Weights of a small GPT-style language model, trained from scratch on English Wikipedia: no biases in attention or MLP, 8896 steps.
MLP neurons of a small language model. Each row is named by its layer, matrix (gate and up: input weights) and neuron, and shows model dimensions 96-191. Each number is 500 + 50 x the weight over its row's rms, rounded and kept within 0 to 999. Numbers have three digits each. A neuron's up and down rows have the sign that makes its largest values positive.
After each neuron's rows, "fires on" lists the tokens most often at its 100 highest values on Wikipedia text that the model never trained on.

L3.gate251:448547496544472455550596496526526522469480562495561499520510479502465465517506492526548470430492484482557591571432456550482575480478537473491416502528419464527505435522561468500529523517519518502573585405516422540487493507464495477484452480445399528598470502618410401543487489488392566498
L3.up251:449534480497551462504587436511500492456465549431568566446511490524462467495528499528523520503503480480497565574460444528514556493453494477563406510618484472524501465571572431467543512499449576518573581430533467485508479470495500481458453449475428487542472517596453365574500527582450580462
fires on: "i", "ch", "che", "ich", "ight", "o"

L2.gate295:537435579680555450532438416562455399490536529470564450487536387422447446513504551501543548489470517439572437529511434439499463461527553564451473483502531474464528569572506552420523537516543470479558557479442528499574515523469408452456486469523536482482529491532462604506500462566543441580
L2.up295:545483530498567449545516501435443467488560501396574470520440513539505527507461480525501456490504483467586565480493449478502481578500513610444441427570629484482478546484478488521531528528396532449580521524494515547523515491496563421530542540467548511445474516465500422463503554495414571552
fires on: "eg", "by ", "Rail", "ret", "ing", "ow"

L2.gate555:473406495494527407587560457499531439513624521431453557526533515565504575495557451415581409526508585450469534533608526423609532588528490539537569509524479494512543562441495537406617405519496493468495582576444482518423455508460451546496512543468546483445427483483440550457441537517468525556
L2.up555:473409547445497381589539482513528472519581514487455529485506514571485532498531476360581414532462542443494473502579538454524498514479496542526553467553476519487605513497537501483611460558537547497505577560450486553396480493477482571485441517472507505469435502504442559512462542493519541567
fires on: "Car", "car", "f", "scor"

L3.gate650:530505452591433548610429577538457546575542421546588579500513557532464489542609562465390524551464501552425522492450456520518435533618421449532442491490500539500355543500554478422506503467516408436534454520467496519504572386506534450486458427477550534534579436539468549544560550501430497546
L3.up650:414541490473525424529491430457493484382549473543478560469457493421545466498443503544555527487500405538391502594450477352542457555482471531547568559496460551476465459434435471579469493445486543453476493496491510475474511562471552446526576463464455466470516428483518538506487459556453516508
fires on: "st", "att", "app", "charac", "rol", "act"

L2.gate572:558552480560587573500477495498519476536498505420539560439505455439520450465505473463529421501468458482536462507515461510560402492538489513526401491442504466527461375497467507490471420493475463505490522411481458402516585451533486387500499520404504421453476460414583577472424612398482523506
L2.up572:543527532523552576494512540521526501502524494369416523562514431519424497543496530453556485497417606489539548609445566460511471500476465500505520488501503585575510511477557473363602520498512411488515504423547552417498560430451592534512513492545510428493452446443535527594460493471550513551
fires on: "-", "'"

L3.gate616:481506601482507448473497495456545497444445500540540462550523535499443506477504537592460603528477492502492496520468564474343485419409581470586465508466423405478475549506581411428481497481481432556512575438611485525542644458524532539538497536457497492481493482537403496495488540511563610436
L3.up616:471440477554481516472484482449489537435459545531494493557485487547551502441493479533409566487514546493490520519492556503338548446480594367573460497520457402473526551503536456450529518477437467508512541534625453558515600492511474491485472475425566464453502440531465484493482525427516582435
fires on: "n", "str", "el", "p", "^{", "ight"

L2.gate444:609464466628551555509441572485509620474505494580495441448530498560517537458457436510532530536487502511584561558426471583440461491553613549534407504470450534468539534458486535428471463516443533398508465550492461420498491491529618456437557498572620503537478484494551501544541432502602585467
L2.up444:502487512570575433553602569485462605473508489546443498498527461608450472488415414474537458508557400527482443486564501623467534477479503544462526524517446482413571435562524530521478557540611539551458555532479446426450530421526486509491500559425497450549555491450538483512519377527553498515
fires on: "be", "Be", "me", "put ", "ake", "ri"

L2.gate129:491504437530480417556527487444509512444499510524536550508540460626531479518431503557447429475546470432510509556504515475472462460473581531446354394415359485484567544427549511488462530478406454488462446569385471428500405517428471446481428482452509499532480488528513514374474447538492471508
L2.up129:502501429488488401548518513468484560509537531512527489504559406535493512530381452554482457448503461455474504483514507457449473455477568495391440445465362437531517508461585537497509603462409489488456445604436468462569482462469466458494464507465522485600484445576540540407488471501475514564
fires on: "me", "be", "pe", "bur", "bu", "mar"

L2.gate575:484470505506484536522489515602455449572507478502495389465590440542461466485515673480447461461466530497484535434477467498527517385484432465502567478526509468472499423563474390526495506490570386521454552527541517466450531494588464543509528404345500547528504537530438501489509481519472445530
L2.up575:517471479548473529522500469513500502546555507479464384468540408547492505532449624437495370470475500528505556438456415502531501370504472490446584471516438402440546478641411379512511507406533467523478514541538512459536486489514469510514507434368498527518457532550470556537480560513486485555
fires on: "at", "="

L3.gate614:490506501460521433506538432538484435430417437591557522471544596449415453520477478519486474508605515450502481570424533473523518560387494466441433503518481374510417492453529535524469542545484478484551533502429487470485515404460353364607510493524453535557379478529481517506596574460494541462
L3.up614:485440488525542504506437361574499502527461421569542516510471476548452439607538434578505557502538560526526552516478484530436515466418559495512564540459513545492544543456511559539433492544461457557536405510496384485480522490423422426490477545547444517497535541485501472480512480448487452467
fires on: "ab", "li", "re", "um", "ag"

L3.gate562:450466462481459483447598522487458509449592435436543447540506481504570532461438460517491412446498500488493492539599408541535528493560442512482589458427476483545582453466517471476453536487503478564564549494472469549402533622472468450518472534511553550554531507387535510455511507492513430460
L3.up562:537469510498469482401502526510417395559479431482486490533467522539580442490548497428531509531513569486561450539402448470555455547545411468574529542615540475383535568488527556546489493371499493507482477497499514545472544560555621522531554551482572543413533504573598565472429604523470509502
fires on: "v", "ec", "s", "ch", "p", "ap"

L3.gate260:506504431494429548569498544523526397468490454478467495500445453542470518455439553514604526489481497550551451488485532429499469459556483595566550475567518526524404537625589477556628556522517554480494567570449399436549457522490512446514458599486493530574454451516550507502421619532461466481
L3.up260:493432420503436505494465558514495420465496440502494536472479467501482419431563565492556487433479513505545474470536515438487496559563431600541542457455497514506466517513568514480595569594443535440504600479464422516542462537450545475477528604536398573470519484503562519552464561449461463498
fires on: "d", "av", "no ", "app", "No ", "any"

L2.gate374:506535562533467435442505554507487508574471466515500592510518451351521548498626477505561436543463498433497449501587449522509550518521439553514462485591499519504474627542477486557514427453537453450459465404480573467508434477593508510520587436504652572517528486470511528568422451418458573509
L2.up374:487480463583538495504441497510447518594510487531527475584493478475570502517556477534504439483465498520530493513614467507526445532456436501432453576516529530448475572572525515541592378520516540532389646503442541453458425460539494471478506505485533456496434473443453536522458500497481524480
fires on: "cap", "vic", "Cap", "osp", "struc"

L2.gate426:523512523530418536495552505472542482545544511527508422503518550462473490498458567397492488534489510658469417435397576492479595369575518613507562532461443495480503624542367489567503560462518460512481531521518553462525545508405473551447547496549475592586436534517420545514516519551404492414
L2.up426:461532564501398465451561487561499452584537463521439462433556462465518453536474466534496511597474504529513521572470487519455530534467534596463568539407479433489485551498472510608453513466483432550368491511493461448434609528535529433452560469559513563544505535472464500497509495489483530439
fires on: "==", "==="

L3.gate226:436486537509520536552539501496611542460559511569522495531472540569523507518552516536518486399414490450571555524439571556525482467483473378487438542507471513506544413419437418458506579443461485464527511523532509445443467453489483498528607367480522532459514504524512454467453448445451543585
L3.up226:518446536491544499476509474506514493515546483484485461524493450577493451491496511530437514464378526444609527456525517500500466529504516477548481473576561567486504436507452470473411526443515492568472466602522496459460585519559475408524548444491521520464513497531480511504583420501515477546
fires on: "York ", "it ", "as ", "in ", "ia ", "on "

L2.gate622:477556507505535524491531492446532495564556548447452487540422473520598418535497467634542468396500505554532551557525492496581526450514605479500601483576607612488538472459466541481505437453607516558487497508384497508449574489429516530383590519400502530525593458476502459515579570504492468523
L2.up622:465486469482502496458418560450526471512585571481481543525388529409591389571531503622544457463527516561443513537520467502567463368519590462557598468492558572412585458463482555410450484498595525485493510493411475527499538502430528474437571493386583603451590494500591451521534513500488449566
fires on: "k", "z", "bu", "m", "c", "l"

L3.gate632:562505557481498486524486501536408442524532464475560580463554459529523464486556553560428444533446567392543480454470467484552575523591519487486468497506434529487498469449469412447459537404506521380490419512500504440453457419466471498516392506563560628467493521539516525548435550483509476553
L3.up632:510491439423436478506503520569467489426492464442533587509489607540552445487573531520431562522452457473515528503462455555559463510539530460446561591489533476515625540496521568578521663489484607467541508491502495511492550444543469512447495428513476546523495476404487485551509522440436519459
fires on: "ap", "rem", "sid", "Succeeded ", "pres", "ac"

L2.gate42:540444459493562485436529538523508489451489490522500610542546585585486486477535428449398483561438510558520557463488558445602474527515528480479498464517574494531484471509518567517601571501614559466489615472544510474531481527521489429503581387495515518452459489485478581537552420598510521434
L2.up42:400437495474502497487475512477548507506488485399467581531518515596482441481522430376423456479569528587499484408560465465564468447483572515475535500415438515528531505460470485550592529503476487567537513464571518447502562549577470460469520494506533499454468462462429501500555444533539493531
fires on: "sou", "west ", "ast", "west", "north ", "ast "

L2.gate587:534425486511471409412445492551510531452536547494572539489507529507570530472471603493530573513452563425506545454496540454550454455627505485525510556588435496472555532656468462434436496617462611469433475558453466486479526549462495484505456496535509536534556509393478616537500539513444468571
L2.up587:433456557497515483441477544524553475439507621485416620446544443485564557515563610515515506440459525516518504417500486492588467550484590522491436525507420476529494496484484565482429425529439574470588432495482467432516513443403468407497438553537560472440492477572529527575556513436448458598
fires on: "th ", "ild", "st ", "en ", "ated ", "F"

L3.gate522:537467420471475519498511506484441503516503572501459523565474454452469612520445511526471507524389573520529607477481475489460472433463552506525488442549462517466577548481541593494457588506546553475496488538535497533466521556535451460556473463474598458533513493482414477491498446471558491571
L3.up522:497487480469475513511536497531523505562521605554489484481506468513473551506502529516417483503393517528511561540484470479459538502533582466548467393556454553465520496475549596520510542550593594453387593509474546483452432535503437479492481528507543505507456544548341528471494484477530516613
fires on: "mis", "gu", "°", "re", "umb", "voc"

L2.gate164:465474554602476474546463445492545480500454459457482500530573557484498433564579569503495541500410499406461523579429463456529514552460399425530453491595458495518498426569482457599530558440516525452517523486452422420433553459500383525479501581460519501462595548515519493438432456565448513470
L2.up164:425428592528438531522485468490508429489456492466517430487589460529458350579562547500478529511470495475509466522436403466505501562547460475535494439560498510447501349542507450581530613471432508468558465487495520429506589469508416563505521568504512550461520533541516478441436465583435558464
fires on: "feat", "fr", "sty", "tradi", "design", "sq "

L2.gate595:546448512481490514511520579564525563561473584536545490522482527560535642497586522402554510540515468540477469449479604480529577496426414494511599500497566534429482467485530456477469570481487550519447439523539602387517483531503489546508520565407485381489421504473457453480460437382503531559
L2.up595:497470422378566537483479595526415518497432493563457459526462548619462557517583505420497524560442445591506442456464527513536564546480400504495606471471523550360443477434549456513428467476457508475506513462539528464438485612455451601515550577452550536516444523488487467513500497447475552532
fires on: "al", "Mal", "Ber", "Jer", "Al"

L2.gate138:549477457561555541419592433477469511439560425496528431468610493390544544454486451481544458504588449439403470494453469518603498509497459490511471465430474452560392509438560570509449582429440570498513536473425486483485496459509521442559513563537504560560522479473501685495448407511428531512
L2.up138:430472497552480494411554460527496465447466372483611443456590493398513506532528419533496518470592349502402469579414493530561570493477476486520483482452479463521499499447530614476461568506466464436470565465461469455487536495531519481544503562466487519507478446448513680505458455474485566523
fires on: "eb", "adio ", "TV ", "television ", "elevision "

L3.gate507:485516613451487436541473439484455509493607474446493539468500499501486485437495559569540500524491456471550519416418435485567520628499523519587533520412585510531530511507495528496457427512475620485452480469467411489454551477538587583457576558495476463472570575488505458561489452530446514433
L3.up507:458483512412466582497546499530563555542466456478372558461532467558469514534512545509434570511605469387564515512436460491602523543530472546578451435550528492473526502490424507513466459556478539457475484467528405492540479486479510527446524528564363557497526514419445571534500566495411501365
fires on: "ed", "r"

L3.gate254:496508497480539573457498490441590413567478456550514570476520546491526525488526517470439541579540479564522476491509515557503452514521456505512554543485557487458559536462491471500589454519525430456476462523401565542460599555558551624522423512544422542458515519563521546551476528510536487503
L3.up254:486501525551447526504455419471551511430470522510558417453474480422464467403465499448545517563588422500520478512428465529446458423527510444499540449429452370458525491448480519464537519478535470448508536501459541372525539551562600579472490506474558521581542528554441567452531414478502523433
fires on: "il", "b", "d", "be", "inc"

L3.gate213:433580424553562443527480536552559477427474468539533452513502449558515451419570508561586489573470461498473484464570595473530534614467532570458606509486507474463484566405509460474465468423469450509547547552503547410449555502515477489506443482578554497519650469529466542504495468474510404520
L3.up213:529525449515516462485475501550494482537544476487439426465440554479584512487445372568460496505430522531460540371592552528471419572459486560489510572489516408506570593462522419428522425579466457523489547502514528508462585562558536452556496487522519478589515421454478505491506495412526473555
fires on: "ear", "For", "for", "World ", "Car", "er"

L3.gate102:496414530510417568424445488606498448486424526548461538582600515532591464505546548562488521536496539515618497498496509549491442459565527528524393474479441514492560530450557446564539465395514422552523418536548511486555501526490466595450496479484430540483493469630380542607515486489565555544
L3.up102:506491526521481553479501507552536571476543533504513503454546535509468401508582489476459430432439440463438506434467498527515472589526553355543490527554394565488467573494392520588562574558424555372462489551530536538468491575517528632476449462432499502489506508507446514478489524415540502554
fires on: "res", "Res", "pres"

L3.gate495:461485507559540541456473550520559536444530460511541518447511498483510536557384431560510398462521480409435509471564491458538513566540479485568553362528531490501520599564563430547503476483503519453548547462529612435528457425537497547467441541519500562484487504487506418436469400583484499416
L3.up495:532462516487514516489482534448515528446524473513545502448487473557483539450437417567557385514589528509467530507551558514414546583531473473506567464533516515397554565533556377537590492461471563453566549552544527452454500498562512557516413592533510531490463500532514498525477451508528532452
fires on: "Ro", "lo", "ran", "ren", "Ukrain"

L2.gate14:601526422442519513423491542422429514466451473438582498516540545485536473511397514522500545478472526477588540543502454558427536511516525571521542612583509473549466471549502503469429457573501562487439466556492564550537440429473442546603430477432510534479582412490416503513453393541452491478
L2.up14:599544488403568513418483557446448550530502505448538557509485561546512452501425484557546556512413521480578516530564480505441526528479488527522618618610519558570471511527507477450475450573489523482418449574489551579516508398464426545582495463424450491499571473502420434474490405556506449489
fires on: "ar", "to ", "t ", "ate ", "ou", "iv"

L3.gate593:472471457500538508463525441476371430542523554459513515483551404408519567458519573459445437435553465411448484570536525541532491441462583491473458480477538550573482503482564475482456373409483498536514482544506463513477448513442434527386495487513527431450444554440465498477536617506487623494
L3.up593:482470447442530445451525486515548520473410496520537431511485369556478556453507439444616493491498472489435406589477479511458477420506424486520456424566518464529436554491548437503515419447514422481474623523513478608546462492429560585610489478514480439484497585547493532534525396543472530468
fires on: "e", "si", "fa", "a", "li", "gr"

L3.gate238:592449427423491484392391500359540514450503514432420487539507494474486478543575556559524432446501514524451479477463391413468579516510424474506501498478503449521584438471511523500468539574538498481527499441482469448481452486561477483539543506504494514444420486442482518504523605371491442510
L3.up238:560435486482477427463461452374512513457476588411422515539512514532516459507525540496535444431519470612507462535520435437555586513530465431453442503501461423559508460505508541542498491519541543516498468388444505496452514467573467482551532532497451527499436512452522541571541545378517485549
fires on: ": ", "ed ", "(", "ing ", "urr"

L3.gate619:540446527554378454411501518487498524482503561518448518592528481585447482484549543555436534474560400428503592482536495493564597418483515479493482515579508473566505503466481574502546416472521563483538484492487556448414518475547536507468548488530585450506509425505529546558409567361459478604
L3.up619:537536537531486551471497527395511465578497539433421576549550501483410483477522497537508547505546440477564578478503494520478564464560457515545539487502506484461443559544591594480529545462461552468503478443538539488429474438514574507512556503517597520467539488503481542517426517466542454545
fires on: "ed ", "ing ", "n", "ack ", "ted "

L2.gate354:525532411429521537460476466473441546447502494487519478587497451522597469483526530544517544465483567410548570475501416408410498444440602579487562472506456459526531609537579464402502507477651501585538477480532602467485437553534519520565557532444435471494418569510502450553547564520544498582
L2.up354:451534479462468451546416497507523397511531408452535497439466432543513426469558535618441534427455477506588517465482470491534523492513425468561558438522510590499409614505500451367562476533451540584410501437507514499522523550412442421490547516533415443523450520535482407497552467413593479530
fires on: "ay", "u", "g", "sh", "any", "±"

L3.gate609:434423547515617461559368411521642496411533403573542429557475524492472485468479574585483576461433462602581542493405558513408491537545536510521542457469529413516477476535463387418502486500579418469564516510414525438530480537519601516453459525580464525504484509514505422495501522475479482482
L3.up609:516434507473537438461445454542557478517591443427519456531466396463498481449525600529580412586461412516544411464553511566442537602522398445560468398441517408492478553566426401465524471532452391473432504449426549539508464505488518564507476522519533474479523493434594469467478633478559490490
fires on: "d", "amp", "sp", "Sp"

L2.gate137:498571503533496533587460524439525527491510551409498450533465501592489517429475522442463543415520502501568461490487488540510470495500474434499501490459464591526509532423535464481505570524457480505564524450511561507422472522510532518493537605549515472498553429463497440523409524500511459577
L2.up137:506525453582522521513484523489509456528483539480504410544478516571456650414507539410494580454536437557560506529519481523463415498502479448535565499464519549458487531406498466505554526585454491540612492469506524505443481531475509471545546585528501475517610415586535500450397517533521483558
fires on: "were ", "was ", "0 ", "from ", " ", "$"

L3.gate697:495604479489487481502595584552543476490423493532538553498517521570534369487516585500411538477481558544542462479486464509424521523526548464521426478462540602509472546548445449493543580553547521600437457441471518552445506463505387547498468596472585463572529444574493464595426450623433478573
L3.up697:535553501497532509541453579528448494551534574533475465503508476505493476400572524433364520471462533444539509427541483478486558562477469451573526447467505610582601500460505539456472486461498533470518492553501598458495547499511491584543493559493498445597624449523478546501500480579426443490
fires on: "en ", "t ", "air", "to ", "aw "

L2.gate440:552431541497453526462471507545519445556511551439468508545485506569562425403437572428493394491485561499590444515470485656509509475538538485465585480498572372478574494420461561551510555446463376469525552475498466488422466524500521554543488491597446513430551506437435428535576517447567524404
L2.up440:661482513447457417418498434554553479450540515522545491522413572484551492388451565556438504504500527653512438452465440522518466441509484525523559524556506502488484518424492543460511550434443467456460580492422506456487416455481551438524428631564514463401532530541538464449540547482567513484
fires on: "s"

L3.gate405:403517478411516452479590456493562490419526536467417557553532562498577571481500461536450573537509561501545555490450471514510533570533566529555450472355553484517446377382521464474477504454443613417449579504478457458522443558521566529478458510410460491449473408646482478535528550498574553499
L3.up405:394516393500499456523543455479563556396501529525428525526542553547544536513459468545424588568415552463521491498461499470456468592546523609473502410360575524520422400492546462457448554440454539435457546537460485523558401501513594545516434485458475492465540475592511473511528589491522567478
fires on: "th", "r", "thr", "al", "am", "er"

L2.gate90:543465566487455486459618525471428488511500496452464441500516439444508472509608493529466541433459542529530592475506432465523524448497535570563544486522538390437558485467522516464468512512446486548511480511545502508455514487440517469462586482532531436522533483494490480472528485422533607486
L2.up90:532436494536453450422496602519399521407549566491501476416521557456482567544581477505508459561479541548466532477488477506460516401478514493535485396498438454425443441407572533435527528559578600482494556412490439523532538528581482546494427497504465532518431417463486480413564490431430638582
fires on: "- ", "===", "====", "– "

L3.gate114:534530451508449472496493490453500492498513531452499485485503524587619510436466502542487472579550480456462535469513416467479506429503504604512561387515519514542441483427523580530443494509488420590466391435564468568522505486437448531537492534528420488499453459384559454486457472599409544486
L3.up114:460527493375471582573516451514485481505520630492481480542553604531530550468439523415525557585493418441522486575492565510513433466516442511516511483479501416419436424524548593548543515507491504507451432541515498579476498443484496487447493601448520555494515541503462529530416571533541525435
fires on: "al", "on", "o ", "ol", "ar", "ak"

L3.gate170:507615498526510495471574427569474590430519456498444548503489456515444440620552459480555432459452457528525493605540566498353469552476534446475447472471466531558616480433399492563463529580516640555477443439532564494431493401506454500422491402472434458457461544550444482387498477412492596530
L3.up170:476502463522500544421521412514489529617474369576473447543481509520467515497464575491507475490470510513455496616461475451487496516431585475580458433517547492485427519433581514505478470620466574459482470536521517516496520386409470391506476535471564500467518475415456450379511511489547493449
fires on: "li", "re", "ou", "se", "le"

L2.gate435:448471555547485562524494396494576468470437513566443526499535537540556506487507568434542514552524483539445404535429464488468459464492516491540451502458529488407530475507590486529526541447506544419473594551540485556498494470473558501493482510448494532467593523555575513439421500562472458462
L2.up435:497528629502509537582527483455491529492510537505468464450535513547520582453473479519488474551427468481440415434587489494399408466531481480408473452493492471378482498456456566376552452473506537513522472525543534527468524529567442547505411385518424483560534436486431512536534495387451456438
fires on: "il", "Wil"

L3.gate526:516467652525520505438522551505508516475549490497421453400460491527557421509462541524474594432533525456463517550560514493496576429535568432632526490412556446510541508447474458533517451548476573493499443466489425470542475419526616543498494393483448480471512489401403555492470501509536477455
L3.up526:511421482520445461504540572421531560515563445497553475465528525455539485544502580577479517484509435448480515528509527502458511396508469505511481511510501518552491540529468569564470487548402561445470476468601533428472569516496532398453365570500541399480456526513467493555425568590509462432
fires on: "ed", "end", "nam", "am", "ep", "ed "

L2.gate44:560435486568494480543467506574556435549482464428505484577437509592633535518566490550577492528550492553592419466524527576468524430415516486484470465437416459481579544521551448495515493455521445522440420526473508475447515507496546499648520496523510449510547508513575446460498477495483517451
L2.up44:482485455573473549565495536508544518507503489454555445613417508514610480539524481609539481457578514502497467508537524523499461465408534436477453436478415506571565497551520388514559520552510445494460421589447527439464495522447521555541565514579502493607542487576543380400458439403526561384
fires on: "to", "be", "bur", "un", "grow"

L3.gate70:475550506466555483516519458498461520467521504465571502506562468419548487356422452510420617510462546473520523573496424480426556474532494450558595485588519548433480561416508506468533559434505531562409494517527506565434411537498459589544448495462580444482503385523455471522447404607494522525
L3.up70:432540499459568399540489476571487512483489442432581458445548498399574445434443484481420587536511547522516409541520469485441557527511518491551541470539482590454520597448494549450572595436519477549457506493589469503443487561408480581509471469453510514403531468557511399500561415519508525514
fires on: "u", "inter", "Inter", "g"

L2.gate178:481406535523470529447487446434415471488517526446517444478518517459498471551477521509465486464557540522518418543525532517475552563436623446557368427555421540506537483478467505532412420432454415492450466527448509447542540500545445455516461499524533554525497535456491474486482565489545473602
L2.up178:564395522529545561417449448526441494524435448470462510568502534472488498601474498406499497518505492526450416524474491464532520504510504620468459468586537561465513518482509531501480427530570517522452433535423506543495462515432477530463468483445449454478485484494522490448442430596497586444
fires on: "e", "ate ", "Le"

L2.gate311:515471408543456507484444452601516535457437421513469410559489484485539446552490492543461448413547426533492440451502511482550455450357548466491425459547457460445522465519504503489445578483485583519459512428522526510453561463415546520546483447524449539460529501427486448597356412486540478351
L2.up311:513491456590470536492535474611490594495416433535480384593536486465449491573522427544454393437510439518600421449550496464572483487378578577525470448529515470499482509505563427502492576465580542456473505442483523428553568425421503520446502444512463554443559506465501443537416450542527508445
fires on: "rit", "The", "cour", "the", "Cour"

L2.gate36:601449474534511441469454497537481525541481500500517461545541437428548609545583507500461522515588513517488526542549539536411524468462546470460523476567507506508514481517530480551461548434511498577429542519484466521522472512504579521513428597514514449471542445448454482484491355512576444546
L2.up36:626371548537469432425466546485453516534475492441510441620532491487514565501613506503400509549637489526508550506535468481444496433509522491475485433527560522435481527491543458518444585437534558565460516505537477588499494513471534522634468540512499407498605435484488550488440378497565508461
fires on: "Des", "e", "Bu", "k", "br"

L3.gate673:459466474578443559477517466450424460482484506585493464533513547449480532523464530565574598387501492529523452582623442473536545464479504546508533431489478509470577495555502491523488464425490443534529553586495551497520501512529576482492514625387559595459481418475560590488461471442482496564
L3.up673:423465436558530541513508584615474515488407484604580449520435506437526548579570591526504423466466509540537406596574527559519510440433491503581589538446556462449566471494568574423518410483521478462490447492510531545560507487454534533546523490443494571471511435495507540581557431572594451556
fires on: "man", "ow", "Ber", "z", "er", "k"

L3.gate216:443492491501514460569555519461509432485493460470570488496426509491459464468400514422477532470397484532483462543537580497525499428602541510531557515504555381496485552524492367503504558450511458472437518516415497439518509566511593560563492436504489431415562486478562554449568543523484457456
L3.up216:481362432438365501563478377459481531555523444526524553571455447491472492580537516507489483536412526434523577517440485490529461528527425547481496470512571409569508533542543458398511532429462474445542523543457505538480555615459539533584475601536547503551494522436571406524491532454522519553
fires on: "sp", "Sp"

L2.gate245:458412519504540520467535621458500492452476523520516511556512485528523513621516456527495431441483393531543452414465485501548468413519487470425464522492509579526398471498534541424502497457513574514632546441581540532478395466416451577523438423495493589446378485575546478473493479513466529539
L2.up245:415517535494483479375462502459506510495531514553490506482540486512422470573499467518524431554434446506488504387437444484463470439462455529470459496415510483525361483455510482390436456480488545508576467481535515505532479625493559626489456428476469480546493428529463557454547498482414391495
fires on: "on ", "a ", "as ", "ot", "ra "

L2.gate577:601547425530508578491418552453472515408477483409491505451501428398502453511518446490585518480490613483535517472516491509532446491433442503608450484465498508505373446600486462434538486495530461567528490495499456408530417515479407476517487589430573442490472549478533484511649534492453500418
L2.up577:525496385481462569524395565564505541516419447449465549359415445535508511525524458467466535536415546488496537459496479551503481501468475570569441567472556601480580415509496478492483477545536472512523500513432481422554394483455539547482489532478522502507507526455400498524550551511401589572
fires on: "'", "' ", "old ", "s", "a", "\" "

L2.gate613:462553503500477496422363510420509485498539485551425430549562586589435462478479426478416480490466478492569526530592456460453478437494596526430535468368432649519407474421462395529450457539594561494505425441495574483516548485493505483425462413510442466495527448505486482430508462481448458482
L2.up613:528447488507512535517527493475499471460405511487498439432518446515538435560537419453487550452411544550592452494527608559566421396519561456484525488468515541482516542482505489530450496499525484518530413470437526517567492491537519454506430533365500518513436494479504506523461564501503536487
fires on: "k ", "l ", "and ", "la ", "or "

L2.gate80:484520548515505481420551496506499496499580455531455411561581481469516567548581434420488486583509506596533536473415478516437466386484533561501575493517467448500520517524462560564457435421595492559471532529482485448446476553409526449453495415515524505539488482546525553441494544500448515547
L2.up80:564599458486454521441423489592458494543520457478439504517516502545522434492600510452504522537453531458485487538511451557526341465479475577472551537411444556478457546438478567523466465528471542499478545492479487492388515534540490536459490496554466495514490411527436516437504525530515464491
fires on: "===", "===="

L2.gate76:524446581485577566512557561550471539486399539467616476546474458479460480434433535556562463614575606485592551428496441424554498483500474471574388504446435507484525493535508398574611505527528560469521381454446545514511445486515489552500493415518483494460532521469608474589496519506561473604
L2.up76:637504510542525568376556509536530549526562530496498517527431446516377501427437533514544445521566542530447524478509481384465534500517416502543486492523456491479567547501406517541548519500478518456480408463520474406449507545524408542491483444552438464460561513472594377513543465512581517533
fires on: "ent ", "t ", "ed ", "or", "is "

L3.gate245:511519467398421519588500463575479548508510568494518481476566464565461574509500507529537470615450517568529475482530423506486521565474436522587555519512433471555515438520548493594610505494496500490496633434518425447467433560404422542499436502383476454544563413473481451520493479524475474602
L3.up245:514526432471393491602499476526449536442504453495547470450504437542479557574537500544453454595459492393545475509511481511485527578404507519570590506517358482428559482575488428534556502434415482480513619464432452458522530501479481505477412438359483409505545460458478459430491538421505500562
fires on: "est", "progr", "Found", "at", "found", "gr"

L3.gate39:518505455485596513539486453528517463534529487490577510441554426579529527564549555531469572505429413580516506471545485516594415524549571433494456514492510467521457470530496482535592462434562556529418482498509506470424490502546531372532505534486513429474536406482525468429497512436498555536
L3.up39:514514471538557503558463470533524433462511500492565464431563429617535533554456510503571570483472423512519461459549429461524451500496532439507447424441519407488405458441485510573613451492484552479424513489509543569456473507501551480466487492497527432544554522454478498447562591448529570551
fires on: "ear", "inc", "ol", "hold", "grow", "test"